config.toml
rope_fraction = 0.25
tie_word_embeddings = false
init_std_o = 0.00504
init_std_up = 0.0335
lr_mult_down = 0.7
lr_head = 0.00792
max_seq_len = 1024
dataset = "wikipedia_en"
MLP neurons of a small language model. Each row is named by its layer, matrix (down: output weights) and neuron, and shows model dimensions 48-143. Each number is 500 + 50 x the weight over its row's rms, rounded and kept within 0 to 999. Numbers have three digits each. A neuron's up and down rows have the sign that makes its largest values positive.
A block is one neuron, or neurons of one layer that tend to fire together. After each block is what it responds to, as a language model described it from the Wikipedia text at the highest values.

L2.down87:471480454535479514512425495468509504513537493699576568462512467607582535480456521480551502455517539557389470548530570480430451587501489559562450480489489544512578566424500555502481567525449520510486514522445477460530457444500506351521512471450538492541571459534551543548431550529488588419
L2.down1124:495443533607439398519539461557478462587500479572476533385556561533458460599511470437478528502548486453524481484544524491447459449426547512519452452470500453601600553562444574545499510562437437476551508586522494486494451514451534493542547362545488510467512440478487455464567444408468437511
Suffix -ing on verbs

L3.down558:465526438534459521541486516556443481469512490483411467462510485496600546483382486530428455388514464524398446465500457480507483443491499476522522534511556518438439542537545539465540473525478543490578444464475464535548560470388569533540574462506442624509397501576521528428535555497437592536
L3.down606:560456515537571512514573482435475523414596537434526594531467454458446499539495498511408448454393556477521557500568477455584450530453481491384582529522441286502442564458506567560573502476483531468425507506537510412503534549546556576488444473490502524419507549572438558509528458452565477487
L3.down728:467442451504495522529573443466534521473481492475456526556429381538515513464484516479407501511429451464491556439518474443438424459564564478538472426453489518502477525531446604517528499526519533529489462508555523431523466520485506502513555491390478566513463521483464533477546521475504552396
L3.down1182:485518498534490570531506470491540518502542439593478500552426588571477631544448473551443562532399519501588452466451506613438510521499577427500409542555514556397489449592500527437504568466404531542451467467472378471610466449463588600428550422542514612437535442593497558441505475423526507452
Mid-word fragment tokens

L3.down312:407518456516457478471546433423523456474521577567470491503503440506488526459424473471512424582595481470468433499465495505537428503489563584499491461476554429561484480592519545545466497526487574515549537443541442537557471426459464545502496570599471467430438476467461483553421515519505572473
L3.down623:433484527390506487517485372473556539628460385435540554529527513474524449562422532474479512509458424498546538520399474513478551515506488458571471525531466538457504445449432559468469498544525493508479458516546558506525399522483438422560523496486514550522402473500488560570465469546518514415
L3.down752:567481412436488483504459416490521448484434453519582493448513500607497469468407463478581466497497473456496567465567415536459546510467475495530459613503561463399429471488526569401557537580597426560578432503550507460502500452539446551420468525545469439468473561537553484529556488458480495481
L3.down836:423533482468537547458509392514515555589457533501456552523511438493453400448545469455486442482567498484529581521511423572442528537462527525604487505551475513444514472583444567426466507532556503461536518506532555555462439500397446506551540482559530470468421397458513448539453549508432524493
Month names in dates

L2.down310:473546515464444471457494561575495428432497554453526504511486461594457526508552402484523601550414410530424571573504527517497400468454457538452534485516484427508536462435503350482485467513493442510469486478505516376479516359537544543462533500451480512495473529563504492424513470443368375560
L2.down784:496503502555547428510419416492594445437475460644451509513402461403441412537526605562482517478462549465532482479534427489486512437470535455514513467526500513542514573482519435416458489537519499517460476501506350501477516371566523604526534488478543470482499354444478590494491540503482470494
Mid-word pieces and before

L7.down66:451463535512438462491349498548382456557467556547605532364529619557393514463541491577425463534522467482568512544430482642458457493413521594459480477529439487434452465487503496519538526490502422572551512504510501489499506507410464469508636599589497468489511469497491362437545433435452516492
L7.down184:496519444461395471480520468570464492538519441561489409549447472462542542503379443501425472472392471480578556497527566522520487516500534380397460479503439505520568481463486539481498492502510552537556544369551550503507466484476514478495550553519545458480500449569533587460473467587510544474
L7.down287:480448537526540405522531470559507497518545587525527524497487468612533464473400521489435451559866587555552480515528464497406482495492512511490431433567549496509499458515452511515397461513473466487442506599468477418566503531486484427470438598522522456507555529497477478546449584466490515444
L7.down350:546576550493511513513588405490515500539435494533532554528500579538440539508474402589406449457622532506486578415550509521383485468550543599548380444483514481551580514542528536529415483475574489467642549461429476510481562583478480447444443495508393524441503421525449533584511570441552466467
L7.down387:422506513527490452464559447513525526551483513458461447545460481551490476532466511558556454498457536398513499484396456443475428423389531561504565512548517492496538540407576429450524612493514432422498479499411583522485572505473508457533487501408435540492505562529430625448580515530505472593
L7.down787:519513575494578575524550429411499603511350525485523434480533496536521452547432306514531476520549506485532481534450499492465475473440510453464486512525537465376431515474543476531469424514463524473512459478588557518489587509524494430497492538496536501493551583506500491520470593542487470559
L7.down797:437482393425576495568500401483499479536564614513452410544442496511456492516472455474523463469602503488528504514484472492600479531558568448555486570524493474431451445451444435466542516486493534442508550534403548523494582531499402562552544570502457479459468487590455565539532522585514443483
L7.down1146:514521533511514455505492575414482513494529435568442557450522465490475605464550553521548459426530483443471554543522544562494439528524479478448441456496447432500524528485547503468570555471578466432571493480488534514463584542534453517477578519605550513454453417547532525525506507412444527515
Abbreviation and decimal periods

L3.down896:515490516441545425463640462567423501614527508418550579451427539606423424432470520429475375537517546459431584477516475547489467473471546594412510458526467522429547458568543555416566460598459501502452507566511546544497567538450513466397566502566518472439495438524526475473543535501354521477
L3.down924:494455506458533562443435557479484420553589404566549542518443542566420539475450482396513545525458438484518524534535481508468435423493424595467462458478479595434455492505497525569513536539493421511446468480379658469495539590502448491447465461445520566496435408542568509489451455412515577489
L3.down986:480486456481519515495640478451427462603592553460475570603507552517486560464508507514402522487516490527522469529431494544509498563458557572480543565511523465468494503428515536464514548530384520456484489555518427543452468534468501541493539446444514478462448511515478513491455461500483495339
L3.down1031:543428505439510496472448578523462476522440550554491467458448467485472494540544600521443540600555379455500545493519411506499507566540506517476452463563491373449492525471466439400488438530433436626480458493440565509515482457442527490422462505483582448401441458559512504496437529496462474654
Word piece after initial consonant

L3.down62:483401523553538572455491494475503503518432608542434530572454362451501451467487592506473421493511498442498510418511523499476509433436470497489462497450550415554515548580508506446515528479490498445575499556445577446491563545519490482492485548537589543403470440502467532535540574497480454460
L3.down81:515463459423501502493552434455522442538489487428457501489434500469570521456573518471471461473517556516473455553481493491493480528508506566587521456496488521441493495502431500411561502522559557465467461511552621537527573538469501493440602435582567431471461453477496471464423589487479539536
L3.down721:502502499453503445523338491513503516475462468485468501526487493464490476465496435496593415460340443514504497514521499540614544502474493464482489421511506578357516460544483462567489466430424513490479435424564433412452494418541394522501546530528554467517508505447504411441553505524562494585
L3.down879:497552537590445457550495336489558502556452494451508576520512492470466463506534498546540445578449402515550440513477523490546462481504476554542506470464580622577573395469528474429536517456458503502479449439519596394485470587473532477467457519528549529485414477461505523583447498469509467525
Word-fragment token "g"

L7.down18:501599479454412484502427378543523467463447444600509503449467464537602418417440494461550530488463461533555478562431432446576454507490611457530452487560519544543474567442573544442551332509528579503495412494474507568505552434531527515610552527466533485515465487506483568511555534416476575422
L7.down38:510550447359470497520458508430529462491531544581566519540551466390462539493542399476573410415591470518566482500495469580505394512517397477473434567486595570482462523444516399418440432556494587485529482451560455517566497549525485489530434486515557602500469547542515454435596557504518539438
L7.down279:539482510485493424448449513479460436508519424514491604494530617523451424516489451371553381469687600496540507453531451525540496489506475446505480474538502536531440451578522529513558456470459529562487562473453536466638477403473541564552481578436539493508480597469472509462547534507501542405
L7.down355:611406490478456500422518463440489502516441528504593491505484498555601505513527465499518539430602476447561485417466511455418486479504530483491485504496490493544469496498412569424416486539575500437548528477500373370503515621456446521443409500484506477593421514489478429455532530488529543455
L7.down409:571491511491468539582522464553481451522585451526489499444518529527450431553406588466468517445651484520556509531563498504653405474448460430492430613497540516495479449558570536362478566461529498553604521464516593491592432510543528529512520450486590467455504516483535519414514499577498558520
L7.down541:391546600503525550614494557422460482500457603473508578497505498548514555564578539516612408503637518421524462529586545409491560529463471541483548510505479545535509455478535481431478580475478552525504496449475520551503493523507581556479556528485541521477431568502467551554544533541487516574
L7.down1057:531476452484507537518534458588454552488541576584541438490485498468414462526532513520472496502533457507518504539425455548539456499522543526506467517485518525484467384553468489414525485548492479434494402592509539377465431468531517548458391481450560543462524432505447422493482572476406544508
L7.down1070:610489537481381477444480551473499463584491481532430533542455536557479574534443508537523508414523478544537410445538509558507479625527473545510494566550430470475502499467448477500539511514494504449565459516384501599593498502477442505499432456487395446501428445527447511603525455446507586462
Word piece after B

L2.down70:446494558489516509436444427548490481482534393377460497392466502445539506516470520500546467547397486525525509587477479550483517512487510401353536500445511635472531445475511426535464473472448455646360430454543518492504527472537506548555416511437514535434486510631444508504459514492555550542
L2.down229:547503530382507506499513576552511463558520467464477509411487470471517665478487557469529454451546473497476446586530424574448509554450461544420488492491509547350517509459497492454402496491437560559528510511592549484535497503531550545472521574497508561577472558495528399505495525535551602499
"-ing" word endings

L7.down82:537494437494438471506429528515538399404573440509522510561494537475540450484558527503526489432324472453416492498449573504534489496457452567497349518494495393434475546492454509476422554548478483522542484543597488504507558473521534528547494537497568499419494474500477605491475536517459504567
L7.down216:406480441491559480504502450468452477555530595523496620484455592520502614556460480573442523442661495439470491530654486496516563511573410484478369614473481456486538510571477571486518520555496493537510462541440555583477501495479428530539523518533526484548473498512467524498525444570442488557
L7.down915:507465476466497591432512548458430452535530503466567537526395557542465508535578442447535486519420508528451567479531582575517554476529478550449520500437537500600457420473501451510502498505550497418508491488569523493554490490559528515453458419525470553560439498492553451564389481485454447491
L7.down1005:502486471560437541519570542456479496509524528503533540510480551493489508464529493430465594577630498530533561502567470425461547482512465592536438435481520525494423508528392490493501540562515513524507524614459450476526494482557454532458513509593478511476449481427485465540515509526545465598
L7.down1011:480422544533409540587552545555445509439463576591504560450391598491476535412514550493592493474548515522520472456476450524501479505403556433511547506494543494513458502507457501495573449501524440473482497531430550560415565526523531531477488579454516521547491465596515607496540508484495407580
L7.down1015:523518427449425490471476494567455396497486548561494532471560453537466495405512498484484444502675483460529436490495506450537512446557413509496468584439513478541470489574434365508549471436522567447425480551515515473469442467522507556509528501511499439589450471471458537481547515469582535488
L7.down1138:495564584571397488424538605519472547594542472467512570452428568510596539491540486489479603535342505497454598485544419505529506431535506493449500430523501492573483459554463515580577548589446528464537553479470419547482525567488501513584467551498540487436535503518478488561547431510521435471
L7.down1201:597496507403506490581506491473449461466518448463519541436460475446471544467494536500532490538579449427581481508524472526562596469556474534497491475474502501586506491613532481429499526425500476449446638493463478557448509556491495457529498589469479494486429481538444432483541425463627516440
Word-completing subword pieces

L3.down159:488501430480463471500487495441543519497552502529504532382463543552434447440461565534477548456404424509501359478510499521482496529542487504422413470415542513527394524655471491484412603512525477522398503520496453457485493497571541488488404533519500520461445496525432538577550525523392441315
L3.down723:539466510427441478483511572397476484471509471443498482469488568457481460501403547467469442481413408632476507474425544496420541495462555512421439525513486680513502479452456530591560437462519533463531429467577406520474526434534434526434577501563554472507493481464412517457507480551538474500
L3.down974:532498455573518439485541438575428552514538428546475508459521487435536453535478592389483525528602573485469469501531472420491447502478573522574431500549482495483561606480519475531588535512450572505524536506521553509532513558518512478512520524521484484482539524486456558448515490449442620464
L3.down1120:551524535518402509481557448479492527456466531536532612499518594456600527516533462409518528577542486410475421447485461482456396531551406470518417539528537469484419546549473542568576465540501483507528447514496539506553575554517491488573423449512535546477540413532418656502457563509448434476
Early fragment after initial N

L7.down96:486423542559496521546536459438523539501452557507599507502488550454495487486446563568479566559521510559539490497522386472424508493518461452511546495527546462398493504492553504533506463474476484505501460483551534515534530530546374472408482485551569469506409552514571379494470437491589453544
L7.down158:585424496471480539468500385556524558364515538470566462438522546475445458449543534488511506488500549496511472562441514513504608479546620505577418548397441505564459440535529452412502597550496467482516470505477463440500509462471584437641467533474470416525542433524478617447453521400489465486
L7.down318:428550551513481499396541491531525582488590478521391605566502488478468330499552416450462475506534531473505489493558497473555487427528491555420568441537470495539531471521507483385507500544507469549513445455529540521400509463538527467523479609440430518527474477637520465517576485539450555496
L7.down339:517454490517538419444512489467510372543565533506491562515486641546486596504547571479482527483595463433496528472585480475494543496510596541503478425558538437556510493626485484478508614572464535472555615398602477442531552503552506479449533559503485565495511515482531540553548453504446453453
L7.down434:461537546476546513484621541503521507438574574504543479482433489527531528598550556480557414507361431544505447459507568554547516618456518580379534511500555507483448439412455518435581452445524504524402510613528389399470566517480484504430506511505521515436526535500540497415568496510566441508
L7.down523:482557501445486438570560577495474512498428417562463486513504464545440456488484445427505523374480463507411557471455508469512500507483568401451539511516496526530555574456561481433520546606457543516493496574546523441467564397447494440410452481532551584518597446550585489435569570471508366475
L7.down691:474483486475472441544542371531500543487518538566546519528427535457407492490480478462506577563616477512561504461529458508490518427593568465505485514486402506498484427435540539409477489550508601527482567365452575541489515602458596442490404485547594485547528480593454458497519412502532541497
L7.down1170:495472477537542424503450386535442478575504688460371513511582496529379489508405499495460514469477500431599474491534426370531476558571514444505446466540539513457437526438437480482486525554550526582454532571493492638473567565543510507494477525541498493486478542548496498498527454505558491501
Mid-word fragment continuation

L7.down92:572472423477509522604377552472475567495442457547555500540483437495503555504489519495511502498497553500518576498404476530510513467490552466490457378360542506521441531450476539417642471491495512484444450570515437556412487503547425559475501516474468476469483500457455474551497563521547519530
L7.down105:529458553459512461512462464438546487543483495455519534503485483425403491561471352484474513505544479526515545524473444537575523524647467567590540504541502507516458477560549516604473441518564532473494546521497470519576387544508549527517523428597461462458405484503533544495519584491542496492
L7.down202:529438515423477560447577524482475504549489541483405499448551474496468467439438472516519471583490431441590535465420502440369509490487566524477473570472461482520570496519573521516491487512652508429471501543460427494574522512510397398529518463452436444428470552487420493530510493452444470458
L7.down277:535428450525504589527535488487495507452496362505509512556471567503512583424513564558529485481624593599493546526490542498547461625470481466566486379448589474518379452490461594437459521489569503477561437539469508454487577509485475545512465616488517527506482479411436497564503435517507427493
L7.down313:427494447513455469513477491500625493517428467479381500491434520363479472442535480428503592519640530553527524482481450474489576451590522549512464491483504480546486499427462492489566548490432492625479435647416534468416463468543524533500424514607417534532550488516525537492589512511505514450
L7.down672:442545543476447418411540526587508531439480492534454561493559469483456488487474526466500427512428506538497546588562471461524582583512536550578510494528455584473438506502514532577444422570539525462484555501511486556499449452469610495452520471540464438485548480469593481536493619598558432582
L7.down720:561447503481492538530546474527457614436522466408580522468515478453463556486532500482595604485501505438572611454476403529537572532429500506550483585495528458421477497480503505458556490452531523499465536495547460527493392530432553555465525493503490550458470513436518560434469531542532479500
L7.down742:584512481504582487542494475509543542597473493504505609545542537460470559500545520370519448537553515602568482487416529492487485498428429441625482485504551445448508529521476522325497582454377477475499432645558472470442544489552508436480555475514506534479452488454550494475521517430449427441
Date pieces and "ec"

L2.down444:498542433567473475399528397394540527457582577545537427437539514503433557537465467409463527510521573529478514422462421521470480483511489500465543491500538607470504494533503494482490520516445539493480462510559490463462491539507578592527497520501455450556379517578486457486509528520506504486
L2.down1123:465494604632488447466447419470449509522454464580411446478497418567509469494505573486391435502559497487521523384545433548497412403434548536454461506519462567645513579546526558529501455548535570518473519469521542502398419563496538491467502492551536495564474485584481420444528541481549484441
Middle word-piece continuations

L2.down484:608489538499515483550538504573488489550469471543490571447500503457456460491501519560549457541496490463560515438496550544475533567537454580482430417416554498444516503604444576433484572400508520575494399520584489493470546566479452525486469477530534464511493509460494522518519493448469417513
L2.down749:483484499414503540558511437377527422467420537480439546525539507522445512511493434549561484556706507594539546572500445482485580437464377516498506440471457439550457514536540505459512538542482507459489404555442429500441571560615488616542449459423528457496565558532498511460520534550536521485
Hyphens and dashes joining

L7.down48:438554560498552584453502556465485526418588452515603423475503449583547454515547477596392514393538496500519501495465429536500484519459508498587510345553561576413419475550509545489500524452490512568521547540527525475423520508511457536385542495592460464474598343399496483489462564524554443518
L7.down606:530541509539529455585407435467550575510497547498497488551543540540441413587537503457547510360618491646490437489534525506489520471514449520492477484532511472501526508500502536494523534589528481495643515533504477483548516512501521521525457443536431523469510595458477563443578510505573566528
L7.down813:596534494479571524525508505462535529526531532522475486501593486505376380498607530388509413503605443534467430546464544474491481482488433529434490424541528590536483429485531545528523591559441548508485448473618554611497502387537566492491470511588551545443390515399469550456460546597503442491
L7.down818:409563453459605540503461498528563507487487428491525468477572516433556512527492500462549556515579545523465510455498511568467546426468532552533453577517572519551481448481454594460475490455503534485509527580524506525463424582545450552391494522529497543492463433515483481498527531495416396463
L7.down942:419504485500506538660537582464508475486485469451479432524572431471532503450502506478477464533410514553372579499519475533522451518464541655484573560493541552480541522478496532492506508528519454571480510508494488519492469618526557519516538503574459523444516493560441566487460577529495489541
L7.down969:581491511476516534460529493522410502532494493581549411529486528450498389521592532562454447511429410493449524537529566477486485526578455443471517466513557497448520495530467468520512474523565493528542477439498471428581456430478582465499509531509509489515483524511504401519411461525482574572
L7.down1026:434500451496530615483489474490560510444481433453526469472511543428531471480409487521561442526523471469417457442508473543515513485480400492560437473499500536561533488489594576497539477412522538544586470510422528475548386503522456520545482523474487446501416481469459535491423468523508445512
L7.down1198:472562429512453589463477402469476419493493485491419590535431383486513484492489478572412462455501463522522474578478587542534571425570419513509472558541487518477499536461454439552552422515574471388408504635462481482443448526570550541588498615489504492489459382459414388538440530512533461482
Word-completing subword pieces

L2.down873:527481461426578503517527503577490528554456579536471399535576471554569519491499511485561592546525474499430511587519460455471484523506429487519523542511537537535525514599491514500480489619606470449446449480557492458521505467534562492498481537468438423540531445529548540544462469508477526483
L2.down1150:456522485565578500458469463579561542619442443473430424524584479527461460364518534510520446441481474448527553498490412499452587525471511451596479472543469569517532470537447573415531495507543556553477445522441536425416357438418439460527525533526585423535460502504483502471421571534502476465
Month names in dates

L2.down835:530513564545511428527587459516462496525549489541463551524450523494501434498571405394502541486499524546513466600414579495509466424466514476350561513396403544545493444535479522377566497474517515484456482518494465571479440483498440540573479502468540504541482367464474411561477648458467586489
L2.down1151:594500491539515524435595520507422470518534467506517426474474443524434480498530513448476494569545483517434533511472536586499544469572481610504523557436500467467512435480463561468432502522435482457554606612501498491513481456462535490471503496470534480584490497461504507460511506510523408529
Mid-word fragments like "ed"

L7.down106:559505575537542526456529533541480488398509436465575532483510564509489536534584596606532482499494535509595404399469465435598479476522503475582498531556530526440459467562641521504447497548548415502426495460506517607483472606541544452472530496520528432517541557586578494465494383503585488497
L7.down443:537503487534489432455533450612485519427469504528502562553525501424454522403440531496535517473434534582429481488539511613594508417530421565468448468483551541484590446519446404520476582495492447501508457548554634380526418479505482511458496516473500506533474499582494520437490506504459489524
L7.down466:544486575449487554429491503485477462556454494533518454460520502538428582540491530562507597477458502457462482585448575447564435445464494447495523515560509436517553496554506474467433542524599454464556569590481526471455488433387582563502509470416529551388414472426528446514487480488509508440
L7.down497:472498479509445440555481465503488486507523494555530565432469532478475386448396439558526615467617508454447509531473642430525577500535443554582564444456565451447538513593545525458549471474448473482513484497574484513457517533551482492498541490454543467582534553533486449590495541540486450535
L7.down878:625411478543583556476576539510504477511514544546447436493543460495502504542484402490585351559526519517472375481475487552515423601498485504504505461484475599423487482452512593523501548540487445473490553636568581507550572541446482528524513454496434400516469485520487517502427525487476555472
L7.down990:587538520426536550491570426515486484563507494468562506470630500409550534453506607412471534495537576509533517471554548460496543510532505477515502466478480570482545459508455488496534481521536447392535554434455512471478534435546429499558517497507513486584483563489428538476527424418520561545
L7.down1193:493424536504489496563598540504509504488549519527486602588531499488578491470594523497418483487488433512468484445478459497567477442568502489461501548453462581416477489482520379521520575580501410551472489508554499529487556506515544552487487647449600462459606571495438507525608471497506619462
L7.down1211:506516509528455567555473593514426455496565491608417457473431505505489512578537550563512558435476525483514482477452516535502548497462438500502485486492477477481548484503449519494496487474524531513480457408486580482474488548424387539530503579459485487452549444510643501508512474587566575505
Mid-word fragment after short onset

L3.down19:474397506469558448506498538609413608468482492457492531487489473495484441485501527577540411499551433492450500481460556488476474518416528420559473549612465518494516533507482478545402487491472633472543472434582550524504485488488561550508499517553505463466477476460442534499494610533426483556
L3.down192:492470523468486444492493513533458604478544462547576438506593440454442483512666609575520505541481519451373579464552576494466519462464460490515497496422508450428537420534499612500434526543454462544462572567549411522545497650530487485516512504537520608501467442519471557497457465543560482508
L3.down700:539463596517432485478492505476518500517527544481448450505540404463489504536482524537531452521388543513498429438441482538473568478433514532524526497514510467474552505499531389616513482498470456411479597553451479541445584561466481538554480522555523459491363523488473460488502506526481556523
L3.down1027:452515478536431390458585423411565551573499448474559526564465502453462508517523439456556421507610495413480504555481587503481504494477521492546384499550536473513567504587511508391473574465497433472554599490412520554496495505424504557504599575487672512467489512563574461476485475461557500509
Second word-piece after short onset

L2.down432:525571503597484475485445619439451491540554428541480495469490414571492530469493520467522446582381548534461530578600533468456412594507513464549573553490507580615525495495479451689483447432479524469367395512487455530499538481519550534518471523512465532538529544405554470518424478486552507508
L2.down576:506529448470515535500529473468491483522483499446483467475594419457456524429520463447509458447533526537508557325517545505442522454551473465436514423599497403435515503645492494316484522512496471519529484498506521460492508482545445470433462498486520470494466503470438602515488511448496464458
Word-final suffix pieces

L7.down77:519533495478547497520485427508580572535484412425529513537585395428609426462509429533476507508593485488496518541569492423456505496498549531384573495494439486499443543421477496465548510477504442554512558491477450542570477509500420453512510594509472467459519466563519469528428480519495541501
L7.down93:495473453545537453528533543427534523558479508503509547462553496534358507445584575539487504508442566499447589496561530622519488455449510457480428522534449475551539489477489560551487520487465494406514566625548461488452509547487452423530506494457485527466556457500405518578520457430505436529
L7.down151:603529496422464421503552601433538470480543547533499552477496481528444409493582507544574507495391458506383463471533529467449546498506482542512518520425531448451515530540453456503492442456470442614405456504485573419467548446533452562440519409533473541425509537472559390531486604507501453532
L7.down780:463499521580491452515579520447489479590507513554499501528412512466496538483575500462528601473542481441414596463520444520450415476467511512502517615475438565491492446575580483507487526568434431503448484465410564495510465458589522505498472504501505449522497483443460493508603482501464453551
L7.down786:427492553492458470468471538551503485467534478513446503556496447434525459614534496575492454555381495522486507436535492542434407476507500527477496518543463500516439523540584540583538547468432471503502521516567549528501489509414483530507588509522528497506467484515636517552500407562460422482
L7.down801:497566446583535553508540512539502568414553509509510453535524450501550495461485565510517475494436561523522466532434463479522508522500535535495521513558538453522507530565497459448483511348499516432449427448563488438479518488521443479464563547455509479525534516501467517513481467422534439501
L7.down804:412516570469511528482564537480570491459328425477470462470523531523495453433553474510519589590651568573466536593478397582528503540505513505441487430452392570564526563463517466451528541463589468379575506481498492580368507526496497495483537512426518433512504564553428433448440517480495513500
L7.down1029:426460482563483534439495455472518537448540493519428450443554458577433539383551429594513496537444541525513489519486531591422542516533546545516459443473481415577507573457586479528477516524497451587530614505511483473424539421465489596483556492507527635448610518446378517486441452440505492511
Second word piece

L2.down1153:457534480539461530489480613492389441494583528497544426486468621549523518491488453526439567487343538496448510512518511509381466453476446624493425468484491528563572503620511557479476450496461580492497511532470473547493447478589449518586457487567440464513528611547569524534518633501481506535
L2.down1189:447465499483440430482549614435514507535606492502510496464434512433587512528498499480494497500704505544543425531533585513412537594421512467546482472484540577554480478530533550420513504450538481539568500399504561636521415478447423521590476523504528444430488550482467485591525591417539495510
Segment boundary tokens

L3.down32:531586503490549563515497526480550465484543475362543492462371534528514496473551531480495559537462533519495484485496484397478615497463484532523494600461388527555477459532509531523519407490458475531442613467398429562468527481440464539536468516419514420470517581519535486545481476409500507464
L3.down35:500529536470470412510498462534559516496537563512473444483466468563421544520638480431567502570494477445488489368555482561449531472509573499503508570483505500520520495479531548495544473638528539436529428491483490566491471529509488467531476440547458428498424534503557541509580446552558538525
L3.down753:539477383480445457475492496487412480491514510485507522484479504540498574535462426352477424593484574509567496418497458454489590546545551513477489496520427403543512466518515388462532443488443576408532502500401541480516454433591498435422462486480535519539454585518477532503509523529469562479
L3.down895:555464557533497398370510527423506547540463521474584421505518490550558437623527500417497470509425539442538576528517575453519517482500458483560515554535562442578518513512505479421576512521531518513475556513540615517498524511522492526521546470538430468427488527504479527523493473525510519546
Word-internal vowel fragments

L7.down114:535598476480652516407564460456525564535491492467424457499517468495575506491519474490485504467438494387467541477514476517496491495510531551470526467468444477530535467472453555518490421553473468483372432504448461489451421500520474479552470581488503515493469485468514465519460484503528450537
L7.down563:541587585473443383469518491508552500509513466458487425493417556530424611377550624458474574587432438461473547551475552411524448529523589500520458427444487398470461562590516496574537468526499524485439486513464460478459497516479410455456551561555476489492562474516559435511502433505398390547
L7.down719:539464515461518630436496464550492455497538499503404449546526468536559494517436456515480537503466518457395475487453474547464511420503492513540515483498460549467587536484631500468487563466493614449557515572466466584495557497458535542620509502500483550494479489460437533510547519539480545533
L7.down744:621487556451504528507510594537504492551443494443615434446488534478502598494434451504471580580738401555473480479572562547539510450494564534454523588537558590506516460575522537480445519496474514485404445444356485480542505537513449491514443473527421549491615517447501495470430517561364496510
L7.down775:530491435475423503486444483482590471530565484511448484505521541500429488514543340460526472591629447504570465470558463476459412450487501449491412541525608548492501468488450459490485478544448487485543480560477491481446469489477464566536497456465522477487450491458551532539526626524507510575
L7.down784:563465530444547459448538544375442407523488511442492459427466421525477469467524601465449617578553521499473473508455523536567491549527465417491519557470473496517479529495564549512504516537450478488524475405594499458383567494460512507488559520562537535502497514535511571442502512541508509483
L7.down1078:542459571447472358456577424377538454671441461488527478531503506534512418513464458418484556540522547509487510419434621508541428521614570499419501576470499476500534502531479567543483483420498488559492515563547493483458494421577463525438468412550505528515535515529443471443438518461498495512
L7.down1102:551404537465494498515485435556467476585556503597452503523485507508537375571561680527488492518380614586511459510351484556476475569534561432507436486390522400524516567477503519596509460583510522554499487552453496531501610448540494468488480576488595518499479471459535552490447471437523510486
Mid-word continuation pieces

L3.down840:482561455421525499546487502506489529535566471439451553459470394478503538420510535598479424571575440525584564454452511492516476524511573454555450582507583523549572499500565479436499487488548530558470568464461518444528429459462478446475495583505439487408509462571509458484532474412537430383
L3.down856:551511487598556547545486470485410583459512508526485521464448581477557548427507521531510521466446397437429410428425470449407525570549536473510506419530561585479480475512494483545480411536433539503464586491482468448444488542419495461534481516498602473509449485552508414522551484544565473591
L3.down1019:569438446458588534522447560454443540526514439581475525453556483486434473484511518580593557566563609464518503464498593503366451574529524424582499493475473513505505464501455498524587499497551459563471530541472564423419414577494415536509463487546561474482520589539489547451367561419451451493
L3.down1106:466420563498494511516532472515463534553471536460593441504505507488507482531460474498535498423539539448504487469578515450449363476501527482564499468396531572432582531502557457495455478531472434489541489463548555551564531472516586492504468439472538464490444475559496533529610512523500490526
Second piece of split words